{"n_layer": 8, "d_model": 384, "n_head": 6, "n_kv_head": 1, "head_dim": 64, "d_mlp": 1536, "vocab_size": 5131, "activation": "gelu", "norm": "layernorm", "norm_place": "pre", "norm_eps": 1e-05, "positions": "rope", "rope_base": 1000000.0, "rope_fraction": 1.0, "qk_norm": false, "attn_scale": 0.125, "bias": "none", "tie_embeddings": true, "parallel_block": true, "init": "orth", "init_std_qkv": 0.0285, "init_std_o": 0.0, "init_std_up": 0.0285, "init_std_down": 0.0, "init_mimetic": 0.7, "optimizer": "adam_variant", "lr": 0.00101, "lr_mult_o": 0.791, "beta1": 0.95, "beta2": 0.99, "lr_head": 0.0102, "warmup_steps": 401, "schedule": "wsd", "decay_fraction": 0.784, "decay_shape": "pow", "final_lr_fraction": 0.0, "batch_tokens": 65536, "seq_len": 384, "doc_mask": true, "train_tokens": 357000000, "steps": 5448, "dataset": "wikipedia_en"}
MLP neurons of a small language model. Each row is named by its layer, matrix (down: output weights) and neuron, and shows model dimensions 256-383. Each number is 200 + 30 x the weight over its row's rms, rounded and kept within 0 to 999.
A block is one neuron, or neurons of one layer that tend to fire together. After each block is what it responds to, as a language model described it from the Wikipedia text at the highest values.

L4.down388,227,183,209,230,134,172,206,214,171,231,211,186,186,159,180,242,171,180,208,159,178,178,196,226,235,200,245,223,227,223,167,196,223,195,212,168,183,149,262,193,209,211,238,213,208,229,180,184,175,166,193,177,187,258,190,227,223,177,223,205,234,134,169,202,183,137,188,194,211,170,226,186,216,238,175,228,187,243,188,183,178,161,160,196,192,127,206,204,251,204,215,244,208,172,198,189,223,202,212,153,223,248,171,198,184,194,255,214,207,207,231,194,156,229,219,211,193,185,199,193,173,216,177,269,194,151,198,195
L4.down446,218,210,176,240,210,162,254,177,213,206,233,248,147,219,210,216,194,189,218,217,197,193,177,193,213,202,182,234,196,225,172,167,205,198,192,173,221,188,215,221,176,149,218,220,174,245,193,175,226,198,175,200,114,197,169,232,151,184,217,231,188,177,240,182,199,225,232,215,194,177,193,217,203,198,173,222,190,226,232,185,188,188,202,239,195,198,188,134,196,236,176,278,182,206,220,240,247,203,151,202,227,194,240,180,183,160,207,205,281,214,214,189,165,201,166,215,226,172,183,230,199,186,162,207,217,172,237,154
L4.down1148,249,238,139,197,223,159,186,156,234,207,180,196,192,173,243,231,247,207,279,201,156,191,160,231,235,205,134,205,198,272,218,161,192,183,190,217,226,214,285,195,234,248,235,207,201,179,175,203,220,177,163,220,225,174,221,204,195,191,227,246,202,235,207,137,169,191,184,224,200,205,168,191,223,203,179,203,151,201,230,151,168,182,121,171,107,187,269,250,233,226,203,171,216,206,166,165,183,175,154,182,174,176,228,184,203,194,202,214,164,188,203,189,180,171,185,187,215,223,228,201,207,260,192,202,173,193,173,174
L4.down1502,175,252,165,197,200,184,182,222,174,196,197,224,184,205,250,216,219,194,214,178,186,173,180,194,167,209,185,227,239,160,175,184,159,252,200,207,203,198,168,211,172,189,203,174,262,205,178,181,267,146,164,228,245,194,170,190,202,220,227,203,240,213,248,249,218,208,204,210,179,156,225,215,187,196,194,235,227,172,237,189,207,179,192,118,181,148,252,174,204,210,208,307,220,243,242,222,249,146,158,202,218,211,172,110,192,196,204,235,153,211,240,242,178,234,205,214,205,224,235,167,207,190,176,193,201,140,210,218
Indefinite article "a". Fires on the indefinite article "a/A" and on one/another, especially at the start of titles, subtitles or quotes, as in ": A Biography" and "A Republic".

L2.down1081,183,200,196,245,167,206,178,221,186,216,157,182,169,199,210,224,178,232,212,137,174,223,210,199,217,179,138,165,229,193,198,177,168,227,187,215,201,188,252,248,242,204,189,199,193,209,220,147,177,205,178,206,156,161,181,208,206,196,178,152,185,225,209,180,200,207,203,181,215,201,206,202,241,203,179,215,209,216,210,210,183,192,160,184,238,245,180,192,205,197,179,383,215,230,199,221,210,199,178,215,190,199,202,232,206,234,228,209,187,194,229,191,193,189,199,172,209,190,220,159,223,147,226,246,191,152,198,199
Segment boundary tokens. Line breaks, blank lines and sentence-final spaces right after a finished sentence, list item, caption or table row, before new content starts.

L5.down104,186,235,234,215,182,199,190,172,215,198,243,216,195,212,216,231,213,189,174,202,131,213,198,205,214,202,101,228,270,179,202,187,180,187,233,204,225,208,232,231,217,174,178,154,185,217,218,161,188,206,177,235,214,211,185,150,201,194,191,231,195,230,172,159,286,206,201,165,194,173,266,169,215,226,193,208,186,204,167,212,193,202,222,186,220,210,199,231,201,230,208,420,193,226,198,196,154,227,134,186,193,205,187,197,195,151,219,148,188,236,191,217,220,177,235,206,192,193,196,185,189,162,189,239,178,198,201,213
L5.down428,186,222,124,219,231,165,237,194,167,212,209,199,208,171,203,213,206,194,208,248,184,212,171,202,179,200,193,274,213,209,194,167,250,197,179,293,246,252,229,185,164,190,235,146,222,208,118,192,228,197,212,161,172,201,200,192,243,193,180,255,225,182,209,263,162,279,197,199,263,183,217,180,228,198,241,190,170,195,218,270,177,188,199,171,185,187,174,115,187,204,190,168,175,165,233,218,258,124,197,175,175,191,194,200,232,253,237,200,255,202,230,171,236,204,177,170,200,209,246,242,196,241,248,252,219,198,249,255
L5.down475,244,218,155,217,197,177,167,207,179,199,225,203,219,196,168,227,194,185,203,196,200,180,198,164,194,231,94,230,212,219,251,216,221,208,202,204,200,164,183,188,272,182,199,185,204,191,191,173,214,213,201,213,199,228,203,176,214,209,194,215,206,219,200,223,211,221,217,177,170,210,235,203,233,208,227,206,178,226,173,191,180,197,202,164,224,208,218,198,210,187,201,516,192,199,231,219,204,186,210,200,208,207,213,212,199,207,211,203,221,225,146,185,216,186,237,212,184,178,222,156,185,183,207,193,213,189,200,212
L5.down653,182,174,160,217,201,234,179,165,236,163,235,187,187,269,216,195,284,183,216,185,180,163,159,143,208,217,164,213,257,210,192,202,261,189,182,208,223,178,215,196,180,189,198,221,212,273,160,183,235,166,187,206,194,240,191,198,199,217,241,196,207,272,236,167,173,190,196,236,223,167,201,213,178,179,238,189,153,189,250,204,214,200,196,165,172,172,189,161,173,212,208,236,202,289,283,220,219,125,198,194,155,204,200,208,170,191,204,203,237,228,229,188,187,183,227,165,214,155,219,187,214,170,227,230,203,186,170,234
L5.down666,182,222,176,228,232,195,148,238,155,212,193,215,171,165,224,179,225,219,265,190,176,239,217,183,240,217,176,257,257,196,206,193,219,172,129,203,245,171,220,185,176,220,193,195,192,178,210,226,244,259,215,198,187,195,224,120,190,194,192,193,117,203,152,197,180,140,143,179,199,253,218,200,228,195,234,226,235,218,220,188,220,199,174,202,229,149,202,207,150,161,189,215,236,193,228,169,189,216,159,226,200,194,179,163,190,187,152,174,174,231,220,200,255,239,213,211,162,155,228,277,229,202,217,216,145,197,209,183
L5.down731,197,197,203,249,192,202,183,158,198,154,196,165,150,240,217,237,244,194,227,196,208,189,168,146,227,226,152,229,222,169,192,118,265,171,174,231,222,147,179,235,267,237,260,201,222,220,207,203,189,226,185,213,140,165,211,188,285,207,179,251,179,227,188,222,178,197,180,173,191,170,200,222,171,162,179,202,193,196,214,175,189,212,142,200,245,213,192,222,173,118,177,199,209,174,223,241,164,142,202,237,184,183,199,257,186,232,263,187,188,217,157,205,237,222,257,180,187,195,225,197,170,210,204,236,180,250,192,236
L5.down756,166,247,211,217,185,175,209,196,207,192,244,191,251,216,178,176,226,201,212,223,187,184,190,249,257,225,189,238,216,242,203,149,185,167,196,226,198,199,175,220,205,216,220,148,186,192,173,203,176,208,222,157,153,175,183,177,241,234,195,180,172,180,193,218,236,209,166,186,164,219,218,224,223,236,265,208,173,199,236,250,205,192,192,160,225,201,186,140,208,192,178,213,111,173,177,202,190,228,171,173,221,203,178,179,155,217,180,235,174,162,271,242,209,206,167,196,205,180,140,218,240,219,226,222,174,159,194,234
L5.down840,182,168,124,165,220,236,212,209,161,155,182,188,257,221,249,194,200,173,179,214,176,169,222,181,196,183,164,206,203,165,166,212,162,204,192,217,201,198,188,190,191,171,180,205,187,273,246,134,191,122,145,222,176,179,174,254,275,218,180,162,198,201,207,174,168,151,207,217,202,135,183,138,185,231,205,181,233,157,212,214,158,192,243,190,150,210,138,215,187,193,222,346,209,202,222,179,214,215,183,200,219,200,177,176,228,191,214,180,215,191,206,174,196,200,266,167,197,185,207,207,196,194,266,205,192,255,175,262
L5.down854,187,230,203,259,174,192,200,214,205,218,230,215,190,191,196,167,258,195,202,177,177,235,155,183,193,219,72,225,210,195,225,191,250,211,225,194,211,189,230,214,177,188,189,168,202,218,187,181,181,220,184,251,210,196,185,190,196,179,183,218,214,205,198,147,208,240,229,229,178,166,235,179,203,232,213,231,207,234,184,167,181,214,145,184,215,219,216,182,209,190,140,402,212,229,215,202,189,225,199,200,218,173,194,172,177,188,218,169,204,165,221,233,227,233,225,210,160,198,207,120,191,178,224,196,179,189,158,156
L5.down896,221,187,166,237,204,199,170,221,213,194,234,196,187,233,234,141,243,208,214,178,203,149,173,246,195,166,171,257,182,202,176,167,185,159,193,203,230,244,209,207,212,209,178,211,143,276,189,129,154,171,180,193,183,266,187,246,196,165,224,218,230,219,233,198,168,275,176,202,199,177,244,199,254,202,216,215,148,211,192,212,167,189,226,131,236,217,236,219,200,238,174,181,195,175,199,169,228,127,172,179,175,191,202,265,208,191,258,213,217,219,186,157,226,202,243,228,172,203,205,170,237,212,181,216,177,192,234,182
L5.down945,244,202,229,258,156,180,207,279,197,185,128,193,179,210,200,178,226,203,219,210,204,162,138,249,137,214,149,210,235,245,179,174,230,208,174,203,222,171,169,176,153,191,136,143,193,190,163,160,248,233,214,156,207,201,245,267,180,180,241,165,174,231,246,128,189,207,182,254,256,198,188,159,194,187,224,206,200,170,246,166,175,236,173,189,113,266,192,240,233,192,249,225,211,190,171,193,220,199,204,200,218,178,205,242,184,230,214,168,228,194,170,210,129,201,183,219,251,191,197,181,174,165,158,178,194,187,188,199
L5.down983,181,177,178,214,189,216,191,220,222,252,200,173,188,199,163,199,224,127,205,201,162,148,221,203,223,206,210,196,215,212,204,174,228,153,239,163,225,161,205,196,200,230,203,220,195,158,204,230,210,207,163,177,201,249,211,191,181,172,239,217,203,211,176,196,230,231,188,222,229,195,221,177,159,153,187,249,207,169,192,240,255,176,206,252,182,118,262,244,221,182,202,232,201,210,186,162,169,139,218,194,184,158,219,226,191,261,158,243,200,189,215,189,173,228,238,235,204,172,168,226,216,197,159,198,200,142,147,216
L5.down1164,227,219,177,186,188,194,185,178,206,185,153,199,196,174,240,200,285,209,155,208,210,141,200,200,187,183,197,228,239,198,129,199,201,180,216,204,244,231,173,168,264,198,228,206,165,225,217,177,160,192,214,192,160,206,191,135,167,203,222,206,243,179,245,230,184,245,212,190,226,199,232,203,279,205,228,141,180,192,199,238,174,188,219,197,158,171,175,272,186,205,210,230,206,214,263,247,251,188,169,208,148,228,209,132,240,174,227,164,173,215,182,200,222,184,231,154,223,245,203,200,152,262,158,206,204,203,244,208
L5.down1307,189,248,208,209,212,169,165,193,195,234,210,246,203,182,211,222,217,205,176,182,207,217,159,167,212,186,161,235,208,166,212,169,215,218,163,209,189,235,178,168,186,215,211,218,191,209,220,132,193,199,188,204,233,218,203,182,197,195,171,215,224,216,241,186,115,203,239,229,167,179,286,245,217,209,251,221,142,196,175,138,186,213,216,230,293,207,191,199,272,199,205,318,194,207,159,240,192,233,171,188,200,213,179,191,196,211,206,229,153,239,186,178,202,203,197,236,209,175,223,165,242,183,241,198,151,199,163,168
L5.down1403,180,198,151,204,211,169,160,200,224,179,211,161,161,185,235,212,241,190,189,164,170,199,181,207,206,159,163,226,226,141,191,199,163,245,148,201,228,225,226,187,232,153,213,212,169,158,223,192,171,188,258,179,213,177,227,248,150,202,211,258,172,177,210,189,196,176,208,217,200,228,231,155,219,162,157,213,153,198,231,186,168,216,145,187,184,245,212,239,222,229,163,179,211,221,234,178,207,189,184,227,222,190,234,203,206,208,218,164,157,220,276,193,207,224,160,220,239,201,253,225,220,231,198,270,182,182,183,213
L5.down1516,246,173,203,239,195,200,222,191,189,191,175,156,191,198,184,187,250,220,248,225,178,191,182,188,215,214,164,219,263,226,180,212,172,220,215,215,150,211,189,193,198,182,229,180,161,192,201,181,137,178,140,172,109,214,237,160,182,195,211,242,193,215,165,212,189,218,160,245,205,184,215,212,200,218,184,195,207,122,175,201,201,198,270,186,238,190,234,206,154,231,168,272,159,263,172,215,160,150,206,204,186,178,182,229,191,218,207,141,236,214,208,171,235,215,207,191,175,198,182,242,223,201,212,158,201,203,198,166
Indefinite article "a". The article "a"/"A" opening a noun phrase, strongest at the start of quotations in reviews, e.g. "a slim", "a perfectly", "a desperate".

L2.down467,189,208,206,228,195,192,221,224,199,193,208,192,238,191,172,194,190,204,198,268,209,184,217,180,222,155,167,185,218,208,192,153,187,159,187,191,266,185,206,232,217,162,183,175,196,205,238,117,164,200,184,181,191,146,228,186,181,175,199,250,230,251,212,218,191,206,164,207,218,155,224,193,190,207,197,216,219,208,130,173,182,197,255,155,181,205,224,213,204,218,202,167,194,184,194,215,207,189,227,262,225,194,171,232,208,194,232,231,195,168,127,187,167,233,275,151,206,175,199,226,203,216,213,213,181,212,245,184
Early word fragments. Second pieces of names and words after an initial capital, as in K-ill-ymoon, K-ou-yate, K-ul-ig, plus 3-r-d, o-z, and the article a after as, of, including.

L5.down74,214,224,197,203,226,199,218,196,210,207,219,217,185,226,202,199,173,244,207,195,207,202,192,197,202,220,154,232,212,208,228,202,172,190,192,187,202,214,208,248,229,176,199,172,174,169,215,205,205,216,256,217,185,188,209,164,188,230,181,218,186,188,183,205,224,206,209,185,208,209,194,207,210,238,193,183,205,177,194,219,188,198,187,191,246,226,185,188,170,206,198,480,178,195,205,184,249,204,230,201,196,219,217,203,227,208,211,203,208,230,180,186,181,166,189,197,262,211,171,155,166,160,204,181,221,190,226,199
L5.down83,190,215,203,187,201,197,189,202,206,215,202,245,224,223,191,210,198,203,189,170,180,208,216,201,198,183,138,215,248,174,222,226,201,190,200,220,213,215,171,238,200,190,209,230,172,199,211,193,217,243,216,173,181,209,203,160,159,208,193,237,198,192,188,185,197,203,198,175,203,180,183,202,225,200,188,217,202,206,195,199,178,189,199,202,208,217,194,211,198,211,191,510,192,184,208,190,207,224,188,215,182,213,204,232,204,192,213,188,216,191,210,206,200,170,189,202,211,194,191,163,163,156,179,193,210,190,225,228
L5.down97,210,216,216,200,190,219,186,201,210,217,200,229,214,204,185,208,177,201,204,178,181,206,202,205,191,184,156,207,231,184,213,200,211,190,181,213,197,229,174,208,212,199,207,208,210,179,219,185,220,238,212,189,189,209,185,181,181,220,201,238,177,197,196,176,207,187,177,176,212,197,190,185,209,196,202,205,201,199,201,197,168,175,209,193,215,197,195,208,192,193,210,540,193,186,198,204,213,213,215,204,186,215,200,209,213,210,224,205,221,205,196,214,208,184,185,219,214,184,191,163,154,158,192,181,211,191,199,215
L5.down172,223,192,246,220,164,195,200,211,223,195,231,213,194,200,184,234,216,199,216,180,181,214,210,196,213,234,125,186,218,214,221,178,246,199,196,200,244,197,206,218,251,204,180,226,193,160,187,204,214,218,208,208,176,206,202,159,218,216,209,236,200,203,182,210,221,213,206,198,178,200,179,201,248,164,195,215,213,217,176,191,207,200,183,223,261,195,219,211,200,177,194,500,176,229,174,155,209,195,181,234,218,189,223,220,207,196,212,233,256,163,165,209,184,198,214,190,217,206,222,196,139,168,205,204,226,192,216,175
L5.down397,217,199,193,210,206,219,207,219,220,222,204,234,201,222,203,209,219,183,185,190,172,211,200,219,165,199,193,210,206,173,211,220,182,190,197,214,222,224,207,224,195,202,192,203,185,173,191,197,193,233,198,217,188,194,192,189,174,208,205,220,183,200,217,200,215,205,232,196,217,222,214,189,220,172,189,196,215,194,199,192,207,175,194,182,211,228,195,182,198,169,216,520,197,196,208,188,221,224,211,191,193,210,196,220,212,213,206,201,202,215,196,209,192,189,151,233,233,205,195,170,189,150,214,209,211,206,219,191
L5.down479,203,179,204,214,215,199,188,208,221,229,213,222,202,228,177,205,203,206,199,174,168,205,201,214,182,229,184,241,211,192,248,233,200,214,212,229,202,215,194,207,232,203,190,197,188,162,176,194,196,234,217,191,194,219,197,191,171,198,212,207,173,199,172,218,206,199,212,174,206,203,197,198,200,190,205,182,196,222,202,186,185,183,195,181,205,208,197,188,189,200,198,530,197,183,219,196,191,203,206,198,196,217,184,231,183,231,211,210,221,200,192,203,212,189,151,222,181,177,210,192,191,162,196,218,220,209,221,187
L5.down543,218,215,221,164,220,178,203,200,185,249,227,233,182,210,225,232,195,229,221,156,213,190,206,204,210,195,111,185,226,182,202,215,159,189,171,183,201,188,223,235,222,166,196,220,189,192,194,194,202,251,203,205,220,209,205,160,171,215,165,223,228,169,239,191,199,233,193,213,216,160,203,190,242,194,183,229,190,196,198,223,179,219,169,195,193,227,203,196,193,159,188,486,202,181,202,161,208,235,213,208,169,200,205,209,212,208,215,186,204,189,198,195,173,189,189,214,217,202,218,157,178,146,228,198,213,176,215,251
L5.down552,177,231,214,195,150,200,220,200,217,230,216,223,169,170,213,222,184,193,212,203,189,202,201,202,223,198,135,203,216,181,202,224,210,221,157,209,220,207,196,213,218,194,193,199,216,188,233,203,204,220,226,203,191,196,187,163,182,237,211,211,165,207,192,197,211,209,186,206,192,196,197,195,207,180,184,216,184,202,200,205,184,176,187,200,200,211,165,207,165,188,213,520,200,180,221,200,242,230,187,196,208,240,194,199,234,212,209,170,202,207,198,211,184,196,169,229,202,195,179,167,162,152,205,208,220,206,204,216
L5.down654,212,188,167,221,208,188,193,198,222,221,211,218,189,185,200,212,236,239,199,152,221,188,189,168,208,216,73,190,197,217,205,182,247,202,221,175,201,169,200,243,189,174,188,220,195,197,209,191,232,201,210,197,188,188,209,179,217,210,233,193,178,209,189,221,191,215,204,215,187,197,183,195,225,230,197,185,174,199,195,214,210,189,172,216,195,196,200,219,210,173,197,531,185,167,203,196,212,206,200,207,176,211,186,184,163,234,190,190,235,199,183,207,221,200,220,205,188,216,209,164,201,172,200,194,187,191,219,161
L5.down695,207,226,202,194,187,171,208,176,213,226,227,218,205,198,169,257,178,244,208,171,204,209,201,164,189,216,92,213,265,178,184,202,171,214,220,212,220,218,186,265,251,189,169,202,191,181,222,225,197,245,239,183,179,221,196,139,196,255,211,214,179,178,198,198,199,204,194,163,221,186,198,196,252,213,154,227,202,187,183,214,187,190,158,197,256,215,199,215,172,175,202,447,187,198,211,175,223,248,201,186,230,235,219,208,183,208,191,194,230,237,207,207,183,188,212,214,201,214,205,158,159,133,189,191,202,188,232,185
L5.down833,209,223,188,214,201,204,201,206,192,217,220,240,176,192,171,242,215,217,211,203,170,205,234,214,191,176,172,199,235,181,238,239,219,221,202,219,207,219,179,218,186,221,219,225,156,189,201,179,218,238,202,185,174,213,201,174,180,222,180,247,209,194,177,176,209,177,228,166,172,194,203,176,217,176,183,185,181,210,243,207,195,185,211,173,184,259,184,182,170,187,181,437,188,187,219,171,222,219,218,220,207,221,199,223,253,184,204,204,238,185,229,229,164,192,202,220,205,209,189,158,180,181,198,211,207,203,230,190
L5.down1001,151,232,227,203,211,227,177,217,198,207,196,229,205,226,221,220,220,147,180,205,195,240,178,232,164,212,180,182,218,209,243,209,187,181,171,242,209,240,166,208,217,164,214,208,189,193,180,224,190,216,174,204,199,195,198,175,213,213,198,230,193,203,158,207,219,203,186,204,231,159,171,233,174,211,208,186,221,227,221,189,161,160,169,198,154,218,169,232,200,173,171,459,197,207,247,208,213,192,210,191,197,194,202,243,199,176,204,234,201,180,212,217,190,189,199,208,207,203,184,155,160,194,177,170,224,217,195,223
L5.down1102,210,193,175,208,162,211,172,232,217,241,214,214,197,210,204,214,200,223,192,180,183,184,209,210,194,214,144,195,197,174,213,212,185,189,182,211,191,200,200,222,204,196,183,191,199,188,207,199,197,216,210,208,172,203,199,186,185,238,201,198,182,197,195,221,191,210,226,187,189,181,194,222,230,200,199,197,204,204,193,195,172,210,192,180,210,197,203,209,196,181,195,557,202,201,216,194,203,207,214,202,216,196,212,217,197,237,212,189,221,204,198,207,205,226,182,198,203,209,195,191,197,164,213,215,226,192,199,157
L5.down1250,208,204,191,205,196,217,192,213,205,212,205,208,213,189,188,217,206,183,206,188,198,218,206,211,185,199,148,205,203,174,209,204,207,195,197,197,182,194,190,197,191,190,211,207,191,180,185,199,196,236,207,192,175,193,184,184,167,219,211,216,194,183,198,199,198,195,193,195,208,202,201,200,206,187,202,198,201,202,200,200,180,194,190,206,194,210,181,207,195,185,206,565,200,175,205,206,227,204,221,213,176,220,197,236,207,230,220,188,209,210,199,196,200,184,158,210,207,186,195,179,180,143,187,203,199,216,229,204
L5.down1308,221,201,199,187,145,198,224,218,194,217,203,212,226,174,198,225,212,225,196,180,189,210,187,176,206,240,87,213,184,210,211,195,236,229,204,205,189,179,177,202,243,190,202,184,185,212,211,212,236,189,203,208,163,208,203,149,211,232,231,195,179,204,197,210,194,215,198,178,191,154,196,200,226,210,197,181,177,231,162,187,169,200,185,188,231,202,213,234,213,195,189,510,204,179,218,190,208,220,175,209,189,206,212,230,179,218,213,186,208,186,182,215,201,201,250,210,192,183,190,193,193,147,204,203,195,151,200,182
L5.down1395,225,192,216,187,214,238,193,255,185,252,179,235,152,188,214,227,212,220,160,224,189,194,248,261,204,219,186,188,203,177,227,232,190,209,172,192,210,207,209,198,194,200,218,208,209,153,216,189,170,222,157,216,219,215,211,227,123,213,178,209,196,196,202,228,168,177,178,218,206,196,232,170,205,204,146,224,230,186,204,175,177,176,217,192,194,222,200,212,154,188,186,388,175,188,216,182,242,161,209,189,215,229,228,273,166,238,202,244,170,208,202,224,198,214,159,173,229,181,163,193,222,204,133,208,198,270,183,180
Sentence and line boundaries. Fires on line breaks, paragraph breaks and period-spaces right after a sentence, list item or table row ends, e.g. before "- 1584" or "==Medal table==".

L4.down35,215,203,203,232,188,208,195,196,226,220,195,249,211,201,166,256,162,162,178,157,201,201,257,230,175,205,175,192,229,148,232,222,199,184,178,224,244,222,204,242,196,181,185,230,178,156,212,177,236,212,221,201,151,204,227,166,244,253,226,209,186,165,184,187,174,190,184,197,204,231,210,181,213,158,160,217,183,212,216,228,199,136,224,172,192,192,182,183,201,205,193,384,193,201,242,200,217,223,206,227,198,199,171,233,205,214,239,219,227,175,201,202,200,194,196,192,217,200,208,176,178,116,152,195,207,174,230,210
L4.down705,200,239,198,236,203,184,201,192,194,238,222,259,201,194,213,234,185,194,174,137,218,184,246,177,180,213,149,215,227,150,247,224,194,159,216,210,224,221,203,248,183,179,191,202,202,177,199,181,209,214,215,222,176,209,225,174,249,226,225,182,213,175,201,179,165,217,185,213,194,218,217,174,213,194,156,211,190,200,194,240,209,157,189,176,185,204,184,185,215,205,193,305,197,198,246,212,252,222,206,247,193,203,176,215,216,196,255,160,214,193,209,207,195,189,197,205,234,214,184,140,211,112,164,194,209,166,240,202
L4.down1156,189,203,219,220,159,178,244,178,210,201,209,205,241,227,203,230,165,210,196,135,238,234,156,138,175,218,148,230,194,245,203,204,250,218,225,217,215,202,198,200,291,176,206,204,206,163,235,194,220,232,269,194,196,204,205,143,196,239,202,235,190,169,213,182,192,190,177,192,155,155,228,227,217,210,215,229,228,248,224,195,208,239,198,202,290,205,200,167,138,187,202,348,200,174,221,187,223,203,215,204,187,228,199,180,214,193,208,198,194,220,202,185,202,193,186,218,191,216,213,111,182,144,191,201,244,165,155,222
L4.down1181,194,161,202,191,186,232,207,196,211,204,172,234,226,218,125,243,195,207,255,129,175,164,176,230,171,243,132,161,190,209,216,185,236,228,219,230,154,247,175,191,216,174,206,179,156,149,205,131,217,179,211,212,143,216,175,199,178,238,213,212,154,214,192,189,192,224,149,205,213,256,185,160,230,161,142,192,179,188,211,194,199,224,284,173,198,176,177,203,174,206,224,284,218,204,223,162,225,193,260,210,194,174,187,217,205,246,231,241,248,202,234,218,243,231,143,200,241,212,221,190,161,177,208,220,196,234,225,168
Sentence and paragraph boundaries. Line breaks, paragraph breaks and sentence-ending spaces right after a full stop, closing bracket or table pipe, before a new heading, list item, table row or sentence.